config = dict(
    n_layer=16,
    d_model=160,
    n_head=4,
    activation='swiglu',
    bias='none',
    init_std_up=0.0455,
    lr_mult_qkv=0.5,
    lr_mult_o=4.0,
    seq_len=256,
)
MLP neurons of a small language model. Each row is named by its layer, matrix (gate and up: input weights; down: output weights) and neuron, and shows model dimensions 16-111. Each number is 200 + 30 x the weight over its row's rms, rounded and kept within 0 to 999. A neuron's up and down rows have the sign that makes its largest values positive.
A block is one neuron, or neurons of one layer that tend to fire together. After each block is what it responds to, as a language model described it from the Wikipedia text at the highest values.

L4.gate53,229,258,151,188,228,195,123,180,191,178,243,213,211,230,179,170,202,212,218,204,188,210,210,157,198,201,171,210,209,191,207,196,182,232,192,226,176,245,178,173,184,213,239,179,246,242,220,215,155,230,239,230,249,156,178,197,232,213,237,197,208,190,270,238,193,140,221,251,190,219,170,196,170,198,218,179,245,160,196,130,176,234,208,196,250,188,206,156,207,203,231,211,190,220,186,219
L4.up53,159,183,171,218,225,224,182,208,194,258,234,155,187,190,232,178,285,207,221,179,243,192,208,204,199,143,206,205,183,183,224,222,209,234,160,204,170,232,219,203,193,236,183,212,248,204,220,202,179,242,184,258,183,133,200,180,213,188,231,156,259,200,176,212,219,174,249,140,214,262,175,150,183,175,214,200,249,201,174,200,204,210,210,180,193,179,175,194,181,212,216,207,216,198,169,242
L4.down53,201,151,253,225,288,186,249,218,200,141,205,201,226,179,172,186,139,164,176,177,215,197,200,195,217,161,231,221,256,175,195,186,164,133,191,199,203,221,185,208,174,156,166,185,173,235,190,147,218,183,180,171,192,160,192,207,227,203,216,228,200,194,203,241,246,209,207,135,193,161,241,198,272,192,198,200,185,152,212,163,169,224,177,210,163,191,208,200,220,205,210,182,230,215,164,131
L4.gate169,206,193,222,191,268,210,185,165,215,231,229,188,195,224,234,217,153,144,221,221,197,195,214,167,258,223,206,225,225,167,229,167,167,206,185,210,185,216,174,223,208,215,163,182,171,191,228,197,158,213,225,223,262,171,226,205,225,221,194,230,162,200,161,207,213,206,235,184,225,201,187,189,172,223,193,222,185,226,240,225,219,208,153,210,243,191,207,134,218,245,224,202,182,241,163,161
L4.up169,158,196,192,229,155,189,236,144,191,224,200,203,193,243,207,209,196,162,224,177,191,175,170,196,213,190,222,196,180,241,241,201,215,228,201,191,267,188,219,192,179,198,199,111,224,195,259,192,219,219,181,181,148,186,180,275,160,162,247,184,170,230,201,176,209,163,198,166,200,219,163,197,200,194,154,154,226,194,126,167,149,232,178,196,196,184,179,165,208,212,235,169,214,227,190,166
L4.down169,216,179,144,184,224,185,211,179,181,180,188,228,211,258,213,219,242,223,237,162,183,179,261,206,199,196,205,246,232,191,175,172,227,230,224,179,179,161,200,189,241,189,250,170,227,74,164,228,209,204,205,193,167,208,207,223,156,214,231,187,187,219,177,210,207,215,194,213,204,189,279,197,174,135,213,175,232,232,192,186,216,158,227,164,236,233,186,174,147,206,193,212,223,177,165,189
L4.gate239,171,200,186,143,192,220,203,230,243,193,168,213,164,220,217,207,179,189,150,238,180,237,195,194,215,224,203,230,234,229,246,205,188,179,214,182,216,219,161,108,202,204,243,185,190,226,179,184,193,219,260,177,201,189,186,227,131,214,223,216,214,199,264,225,222,190,231,189,151,229,179,196,165,210,235,269,227,182,199,211,235,212,215,255,254,197,180,175,133,240,144,165,143,168,173,227
L4.up239,202,232,136,218,194,243,222,186,194,196,156,247,187,162,207,239,223,201,176,208,200,174,211,197,159,182,231,202,239,246,195,180,243,199,210,211,160,161,154,167,149,209,239,184,240,165,213,208,127,248,182,211,177,196,202,185,206,237,192,177,202,227,202,200,212,184,221,156,174,166,237,197,210,160,205,190,200,216,180,175,219,164,204,156,175,161,195,239,197,133,181,219,222,176,192,207
L4.down239,174,215,222,250,214,239,184,209,211,215,172,271,233,252,156,224,203,201,175,202,126,212,207,205,219,189,276,203,233,155,182,169,205,267,192,248,182,186,208,244,222,219,191,216,256,216,223,252,161,274,191,219,160,177,245,247,173,209,180,240,186,157,210,196,214,200,195,196,180,201,231,127,198,221,263,223,196,148,172,192,236,183,202,193,208,172,142,181,171,181,143,144,166,157,195,184
L4.gate318,221,185,197,133,213,218,222,190,208,147,179,198,205,197,144,205,215,213,238,178,199,176,162,194,172,201,213,194,178,205,232,208,197,179,253,259,219,206,154,161,184,220,152,232,244,285,224,211,193,244,278,207,205,243,207,203,176,230,198,231,186,216,205,174,222,184,231,152,168,188,192,209,220,196,207,192,248,206,258,117,223,187,128,208,216,176,176,199,185,209,185,230,241,199,183,168
L4.up318,186,187,267,204,184,165,205,184,181,208,171,220,178,225,184,234,220,235,208,165,135,176,193,219,226,171,215,242,227,191,145,228,190,160,181,204,239,198,181,150,140,194,159,142,260,240,219,161,223,187,234,225,241,132,186,193,216,148,188,127,199,160,183,200,153,189,179,200,212,197,151,204,200,234,160,205,194,219,198,222,221,189,215,192,204,191,225,195,223,184,172,176,226,236,190,172
L4.down318,236,189,173,213,174,219,189,228,184,198,182,177,211,265,242,227,180,201,177,198,214,208,190,187,218,205,223,197,193,190,240,239,245,224,187,186,172,213,194,228,229,157,257,166,174,136,184,189,203,232,216,211,204,187,205,195,163,281,226,225,173,233,180,177,237,206,213,199,195,195,262,202,189,135,181,151,178,181,185,205,171,230,215,184,214,187,220,226,199,166,173,224,171,178,160,179
Responds to: "without" second piece. Mainly "out" completing "without" after "with" (without charge, without use), plus scattered word-piece continuations and function words such as and, or, he, has.

L3.gate70,227,167,165,120,220,156,229,205,192,214,206,144,216,178,210,280,242,208,175,167,227,246,198,190,208,174,177,206,205,211,235,204,191,221,215,217,229,230,193,233,210,196,177,120,213,227,176,161,222,178,163,224,211,214,170,239,275,195,162,187,179,180,240,201,184,159,237,217,181,262,178,191,163,235,235,200,153,186,199,196,187,138,273,157,189,198,224,195,227,201,256,209,173,205,222,249
L3.up70,211,192,234,202,188,215,198,184,214,203,180,219,164,200,221,169,185,172,245,140,208,201,188,255,233,174,235,216,154,160,134,218,221,199,192,193,222,209,175,214,223,201,163,209,194,214,241,209,220,202,193,206,190,175,175,254,187,206,172,178,220,202,231,202,212,192,258,199,224,197,221,153,196,208,162,196,173,196,197,193,190,179,196,226,185,267,155,164,250,187,230,179,184,246,254,165
L3.down70,207,205,246,223,214,203,174,198,196,202,175,251,200,230,237,209,188,235,229,158,229,221,175,181,232,174,228,203,195,182,229,247,247,195,270,233,196,182,171,200,250,211,237,182,268,206,199,243,225,232,194,138,217,233,174,172,227,195,197,251,195,226,196,167,158,195,201,208,148,187,182,211,210,211,238,209,181,223,221,180,214,262,183,183,161,245,229,194,185,191,228,200,145,182,190,192
L3.gate174,195,228,171,175,216,255,190,259,231,190,243,142,152,217,189,203,178,208,183,202,213,165,186,232,225,218,197,180,214,142,261,228,212,203,177,171,275,192,191,219,227,144,214,224,206,215,204,205,183,182,120,166,222,201,182,225,220,191,214,210,161,221,185,186,156,199,245,182,179,208,242,218,192,182,205,179,183,173,256,181,207,198,217,185,233,228,172,207,218,164,190,170,163,229,247,194
L3.up174,178,221,194,177,199,192,202,200,188,262,206,159,187,159,233,165,132,206,209,177,208,200,200,165,173,187,206,209,257,188,218,205,213,254,204,241,235,212,156,231,203,179,175,243,214,226,179,197,189,199,252,191,195,171,178,186,220,237,226,273,238,235,212,229,216,168,163,235,224,182,181,194,227,187,199,182,223,186,209,193,212,238,213,193,212,228,223,215,210,215,203,193,175,244,244,231
L3.down174,187,161,225,215,137,190,183,184,181,193,177,236,205,203,206,155,223,134,171,192,171,232,226,225,232,159,219,220,244,235,171,165,175,237,216,211,181,156,237,192,206,273,169,219,198,189,166,207,213,240,246,222,193,179,208,193,248,199,188,212,220,228,180,199,264,181,209,224,226,187,108,161,252,197,214,222,203,198,183,170,206,201,168,226,224,181,160,143,197,202,238,202,200,127,188,212
L3.gate238,204,237,219,126,182,204,146,147,148,235,160,152,200,231,175,234,165,241,177,163,192,212,180,251,160,179,182,197,180,212,231,210,211,199,207,196,209,206,171,188,242,177,178,184,146,207,225,229,191,222,276,188,214,197,229,255,194,216,238,190,156,211,199,207,226,243,195,189,185,258,210,191,165,167,193,230,169,185,220,168,183,255,183,187,187,163,228,232,239,198,229,230,230,229,215,189
L3.up238,201,210,115,169,185,122,206,274,219,212,222,245,191,212,202,166,167,160,197,208,202,166,184,220,258,218,207,162,208,146,218,218,225,183,199,222,161,224,172,186,183,170,186,271,189,172,153,185,169,197,234,169,230,162,214,239,188,178,222,209,198,217,225,196,190,237,216,204,194,217,208,212,200,213,222,186,235,195,165,230,213,169,185,169,196,134,154,254,211,186,186,201,158,189,148,193
L3.down238,182,188,234,183,194,181,192,185,206,203,238,187,234,226,240,240,198,206,238,174,223,190,181,189,198,234,139,190,265,184,181,265,196,225,224,210,221,177,219,199,223,259,195,180,250,200,205,163,153,156,178,207,155,186,181,212,199,224,180,257,161,254,237,206,253,250,227,177,197,188,182,201,260,190,195,208,233,193,175,160,215,212,210,188,248,210,208,191,192,184,166,164,168,172,227,217
L3.gate302,213,215,179,191,151,207,160,258,201,201,220,145,186,174,227,205,193,172,203,204,167,198,187,188,193,169,259,222,234,251,195,204,188,206,222,208,264,204,188,228,200,238,170,184,216,218,230,249,167,221,220,194,199,199,235,211,232,283,145,266,212,245,132,215,164,201,223,199,210,161,205,218,208,180,209,195,165,143,192,133,208,206,218,188,210,212,235,272,224,247,251,184,250,223,204,153
L3.up302,213,190,189,176,198,231,194,220,209,206,204,219,213,239,217,226,188,202,203,164,100,146,202,178,215,178,188,217,179,212,146,234,195,161,204,203,221,214,204,186,222,211,181,208,227,182,196,208,218,141,162,226,221,167,233,234,273,226,154,192,202,163,204,182,180,204,155,172,179,175,226,206,103,179,183,227,241,186,173,174,245,224,206,164,218,175,246,197,143,235,190,174,226,163,226,147
L3.down302,256,135,231,188,197,195,193,234,175,196,192,184,190,240,198,182,191,175,192,207,191,219,225,189,233,217,237,241,205,219,133,205,180,202,189,218,162,259,220,201,200,228,201,178,259,199,265,225,184,194,261,205,209,157,256,202,245,229,165,209,207,145,209,208,231,168,215,170,211,159,243,165,178,221,250,217,169,205,180,145,204,221,174,131,206,227,240,209,214,177,194,196,203,190,214,220
Responds to: Word-continuation pieces and "or". Second pieces that finish a split word, such as O-r(iginal), Independ-ent, polit-ical, l-ess, plus the conjunctions or and and linking alternatives.

L3.gate1,182,210,173,170,239,170,209,187,205,254,226,175,156,229,251,216,167,170,94,225,189,204,195,253,216,268,224,210,166,150,153,155,199,260,245,233,215,250,212,141,231,220,241,175,220,160,187,169,196,178,179,253,162,200,160,212,185,192,185,174,218,204,167,176,223,166,174,206,225,206,217,242,176,221,186,188,208,203,192,246,230,199,214,210,179,184,258,224,211,181,238,213,176,192,229,211
L3.up1,187,219,190,242,185,231,203,189,211,210,254,216,223,217,201,193,174,178,189,233,251,197,238,219,236,200,234,226,196,163,183,188,161,211,191,158,179,258,253,206,171,114,203,242,144,249,275,199,247,216,190,211,207,227,218,192,162,209,182,179,211,222,185,149,215,174,270,221,188,190,211,164,199,236,214,229,167,239,215,166,199,206,178,203,158,163,180,203,153,171,204,155,192,221,197,176
L3.down1,183,218,228,157,163,187,194,232,190,181,212,181,166,194,248,162,220,214,158,211,160,164,223,228,184,196,158,180,195,246,167,242,216,210,227,268,196,200,199,206,149,199,233,213,178,247,133,162,215,258,199,151,231,219,231,248,225,248,182,197,194,224,180,172,246,198,213,186,168,144,186,178,178,207,227,147,191,237,207,207,225,228,206,189,157,181,256,237,190,213,196,218,147,211,160,232
L3.gate64,193,186,196,212,241,212,177,233,214,219,249,234,220,169,213,189,187,127,198,206,165,211,231,205,239,171,215,230,230,170,166,195,166,205,189,237,186,228,226,185,178,197,221,253,131,193,218,170,228,245,216,197,191,198,200,239,218,145,194,209,137,152,209,195,144,174,242,166,218,197,206,159,256,177,197,210,238,199,217,198,182,249,199,227,234,197,191,123,204,188,180,167,201,230,167,129
L3.up64,193,259,219,203,225,202,231,177,197,267,243,215,185,219,224,218,213,209,224,190,197,197,253,224,135,166,187,149,216,147,201,212,196,197,173,232,218,210,254,188,191,223,206,168,136,253,178,228,203,221,174,176,153,183,209,205,235,216,136,201,205,250,191,219,181,169,166,206,289,176,217,149,177,221,169,183,180,216,151,216,159,198,224,188,199,227,207,215,209,211,240,221,198,195,209,197
L3.down64,240,152,281,229,199,186,219,233,108,200,169,186,246,167,211,189,198,204,184,160,231,179,238,220,210,234,217,235,197,189,181,165,227,194,247,198,195,151,185,164,175,163,262,164,140,183,206,176,202,167,176,204,217,125,186,184,187,199,193,180,171,200,206,219,212,195,240,212,192,189,152,232,194,188,234,223,213,202,226,144,203,232,163,216,110,191,209,200,183,180,228,242,182,253,240,228
L3.gate90,121,170,192,251,174,165,219,225,207,243,197,234,178,206,162,219,149,173,223,210,260,227,249,167,215,215,194,229,205,210,263,179,179,193,210,192,214,273,166,217,245,198,230,227,204,279,196,160,208,228,163,159,225,233,201,225,204,194,241,219,232,225,184,235,174,175,205,200,148,221,188,238,120,162,128,225,211,192,231,274,222,153,213,211,204,192,217,205,158,204,209,208,191,200,243,157
L3.up90,155,187,188,226,244,191,165,208,185,261,232,190,213,179,225,180,223,198,141,203,206,196,141,204,232,182,203,177,186,225,197,203,162,200,200,213,232,206,214,209,236,212,225,145,218,199,154,248,237,251,210,155,164,203,198,179,230,211,178,190,199,161,201,199,228,232,200,203,250,173,206,250,156,260,193,287,200,212,198,195,150,186,170,185,190,206,216,204,200,163,224,199,224,269,213,184
L3.down90,185,173,187,181,185,216,207,201,196,182,196,195,244,168,182,227,163,210,179,170,231,190,205,220,184,160,162,259,155,152,176,174,195,181,169,227,195,184,222,231,168,234,174,206,267,154,238,206,143,168,110,227,216,229,151,182,200,160,167,233,258,185,172,166,247,233,188,165,179,196,197,169,215,191,213,217,220,199,145,180,211,216,223,211,138,174,178,197,224,189,187,182,160,200,201,199
L3.gate222,143,209,214,195,217,194,230,255,197,177,181,186,239,180,205,141,244,214,199,177,140,173,215,190,220,193,244,203,176,156,172,154,197,213,216,247,232,206,213,176,196,239,200,199,180,179,191,209,205,175,243,172,170,260,176,208,163,191,203,92,215,222,205,195,190,189,136,206,216,203,201,192,199,192,169,186,186,169,176,181,211,192,155,178,186,189,148,174,151,186,217,218,128,230,218,192
L3.up222,183,190,196,207,145,231,210,227,149,265,253,170,198,207,206,201,231,189,184,205,225,178,223,208,199,182,220,151,207,155,201,214,182,184,208,209,213,159,190,194,248,198,233,224,171,231,209,220,180,182,205,189,194,189,204,193,241,173,267,168,200,148,247,153,152,254,211,171,193,186,266,205,171,200,239,203,228,181,201,192,169,200,221,267,200,200,238,204,201,198,173,141,170,253,231,167
L3.down222,189,227,257,236,217,174,234,203,226,176,205,189,145,198,180,179,168,266,221,222,217,174,192,182,189,167,215,179,219,231,234,211,206,167,194,218,214,205,168,215,173,202,144,223,259,156,165,199,194,132,255,230,204,192,212,205,193,142,164,234,129,219,170,160,164,171,243,150,181,206,226,152,186,194,174,169,192,176,209,145,169,182,196,240,231,200,175,227,216,233,140,195,176,170,211,191
Responds to: Word-internal continuation pieces. Second piece of a word split after a short start like h, v, m, wh (v-ot-ing, m-us-ical, h-old); also == at section-heading starts and were in census percentages.

L4.gate82,179,170,165,193,232,212,171,221,218,216,239,211,181,265,212,218,211,189,154,214,196,182,196,167,223,110,210,160,224,186,215,151,234,110,213,212,133,186,213,180,188,219,244,208,175,237,155,231,200,217,228,164,192,180,186,169,142,192,186,172,232,218,227,191,198,179,168,209,212,267,239,160,191,148,205,159,161,152,210,236,215,147,225,241,229,198,264,223,224,220,136,180,219,184,156,232
L4.up82,190,163,171,207,248,195,212,195,213,171,192,230,210,166,219,180,249,182,154,235,222,183,217,156,216,248,212,207,265,183,203,233,214,211,171,231,195,163,234,256,196,215,245,178,192,199,230,195,189,271,185,217,186,228,130,200,209,214,175,159,185,189,166,187,264,190,190,227,235,171,210,226,226,215,195,244,255,140,231,230,213,212,234,223,194,235,230,171,194,247,193,192,174,278,266,240
L4.down82,214,213,198,216,208,208,154,197,194,183,217,218,173,196,168,202,192,277,155,189,231,236,198,181,178,223,158,229,238,225,152,197,163,277,199,215,173,195,191,128,231,215,215,172,233,183,206,144,187,212,184,216,171,179,192,205,197,238,258,149,228,206,188,222,215,214,191,201,178,186,223,206,202,185,236,143,202,239,179,192,165,224,181,158,203,154,179,154,209,192,239,201,250,193,206,185
L4.gate112,131,239,224,178,194,196,178,203,234,146,200,187,156,228,217,184,161,220,215,193,224,184,166,283,186,157,242,217,240,210,237,194,165,165,205,176,202,183,192,221,180,207,197,205,186,154,198,193,215,206,168,235,149,181,154,189,188,212,190,197,234,225,207,136,208,192,201,202,170,186,207,218,142,182,200,187,183,138,247,184,252,174,218,179,218,236,315,169,251,225,205,188,207,226,184,203
L4.up112,224,190,203,272,172,193,117,181,241,207,176,153,190,150,174,172,184,242,191,191,183,234,166,235,216,170,223,195,163,205,216,241,201,188,200,203,191,257,215,167,193,230,203,167,229,189,222,227,238,245,227,208,146,134,144,268,198,229,204,221,177,160,189,174,217,180,185,178,203,153,230,211,162,171,219,152,198,173,203,213,227,181,197,227,189,206,215,225,203,247,199,211,188,195,231,181
L4.down112,220,214,221,189,236,177,186,214,187,184,216,181,256,250,161,154,212,172,191,230,182,225,221,223,150,212,194,209,176,205,150,203,180,230,168,266,180,188,135,153,242,186,210,167,216,256,212,203,160,241,190,168,156,213,178,211,178,147,150,236,218,188,222,180,207,198,223,187,197,215,186,176,182,193,173,253,205,219,150,211,231,183,205,145,210,159,217,224,160,197,159,182,194,203,145,215
L4.gate219,189,218,215,219,251,256,193,187,219,186,187,204,164,248,176,184,202,262,216,232,240,138,209,181,172,183,186,230,275,239,246,182,224,201,156,208,203,201,214,184,182,214,229,226,229,225,147,211,207,198,207,215,200,232,214,187,229,245,195,190,163,169,206,175,220,161,222,181,196,155,197,213,209,168,215,224,251,172,231,173,194,194,206,170,232,224,211,214,176,213,161,205,213,247,233,234
L4.up219,176,177,206,216,270,152,215,272,232,170,212,157,150,187,170,183,201,232,262,170,199,231,185,173,228,213,194,228,157,204,237,133,168,198,225,208,185,229,201,158,215,183,225,213,187,250,216,157,253,184,219,211,219,163,201,175,165,195,162,230,160,217,151,200,193,176,181,149,229,183,166,148,223,188,213,248,200,190,141,220,182,134,234,208,195,191,185,194,198,230,194,188,154,195,241,266
L4.down219,158,188,189,227,201,220,155,169,237,231,197,226,211,262,229,171,214,226,182,221,215,214,182,209,191,202,174,189,219,186,205,175,145,191,210,187,217,225,186,199,161,198,249,213,143,194,236,230,187,235,192,183,171,230,191,204,217,184,262,231,205,151,141,148,230,239,191,226,191,216,229,196,181,211,166,225,198,187,191,195,200,155,230,183,199,156,240,201,131,196,177,212,217,98,173,260
L4.gate228,224,213,234,171,218,211,200,256,187,224,209,198,170,235,248,196,184,244,171,183,216,157,176,185,231,219,189,219,185,188,163,174,158,80,213,189,241,240,147,221,226,206,193,183,164,216,207,175,150,216,142,171,183,213,167,206,233,200,206,195,177,257,217,168,237,240,227,225,194,190,202,147,205,196,186,218,210,202,204,157,202,196,226,218,213,258,184,185,223,249,210,224,228,196,257,187
L4.up228,185,258,215,230,239,207,166,156,204,231,178,181,208,205,164,200,182,256,204,223,223,214,215,219,168,236,172,193,183,190,240,181,186,240,180,210,204,182,183,243,243,199,262,235,160,163,211,198,218,199,203,193,252,235,163,199,231,271,250,195,193,180,169,241,205,256,190,222,202,212,183,232,214,199,177,176,181,192,188,175,209,201,203,121,175,224,189,195,140,179,194,229,176,162,194,248
L4.down228,187,167,223,225,217,193,152,151,177,179,203,177,169,187,245,214,173,151,176,199,209,147,156,194,201,180,205,242,209,224,187,204,219,204,219,195,144,170,171,200,223,189,184,142,168,180,147,225,234,211,208,218,184,227,246,205,210,221,171,187,196,184,214,219,189,220,197,230,248,191,168,202,243,234,226,183,184,226,252,180,244,156,160,196,171,192,210,173,192,186,209,244,183,174,206,206
Responds to: Mid-word fragment after h-. Second word-piece of a word split after a short opening piece, usually h or H, as in h-ard(wood), h-am(string), h-and(les), T-re(es).

L12.gate102,221,180,172,219,244,164,238,234,216,187,204,191,186,220,227,154,177,193,188,199,191,207,172,192,253,183,167,221,203,225,265,204,207,214,206,181,187,264,217,190,193,182,180,193,243,200,228,182,216,181,219,237,257,125,191,145,235,159,177,199,197,176,260,170,236,211,206,177,199,246,182,181,262,216,196,198,192,169,179,136,183,269,245,222,169,183,223,178,204,167,159,231,201,230,217,164
L12.up102,215,203,148,220,161,206,267,215,192,205,175,176,229,206,225,151,188,225,166,215,221,236,183,184,228,215,185,231,221,278,203,200,208,212,175,215,204,228,265,185,184,173,186,172,210,253,227,180,186,184,241,167,218,237,205,97,218,150,231,223,218,194,219,128,224,196,223,190,237,218,194,216,207,202,199,201,191,219,218,166,220,193,210,196,196,179,156,144,211,228,189,187,194,230,140,181
L12.down102,189,218,247,189,233,162,199,167,179,199,232,220,185,237,191,179,195,203,199,221,229,130,211,192,196,227,212,179,178,153,223,274,175,251,214,221,250,200,154,239,230,200,182,229,255,201,219,158,224,208,225,191,149,180,124,208,134,195,191,193,217,187,241,203,207,182,237,247,164,204,184,142,189,229,248,232,157,212,244,202,191,178,248,182,213,253,144,181,226,183,194,197,201,169,236,197
Responds to: Coordinating list connectors. Mostly and, or and commas joining the items of a coordinated list, as in pop, gospel, and R&B or chemical, physical and biological.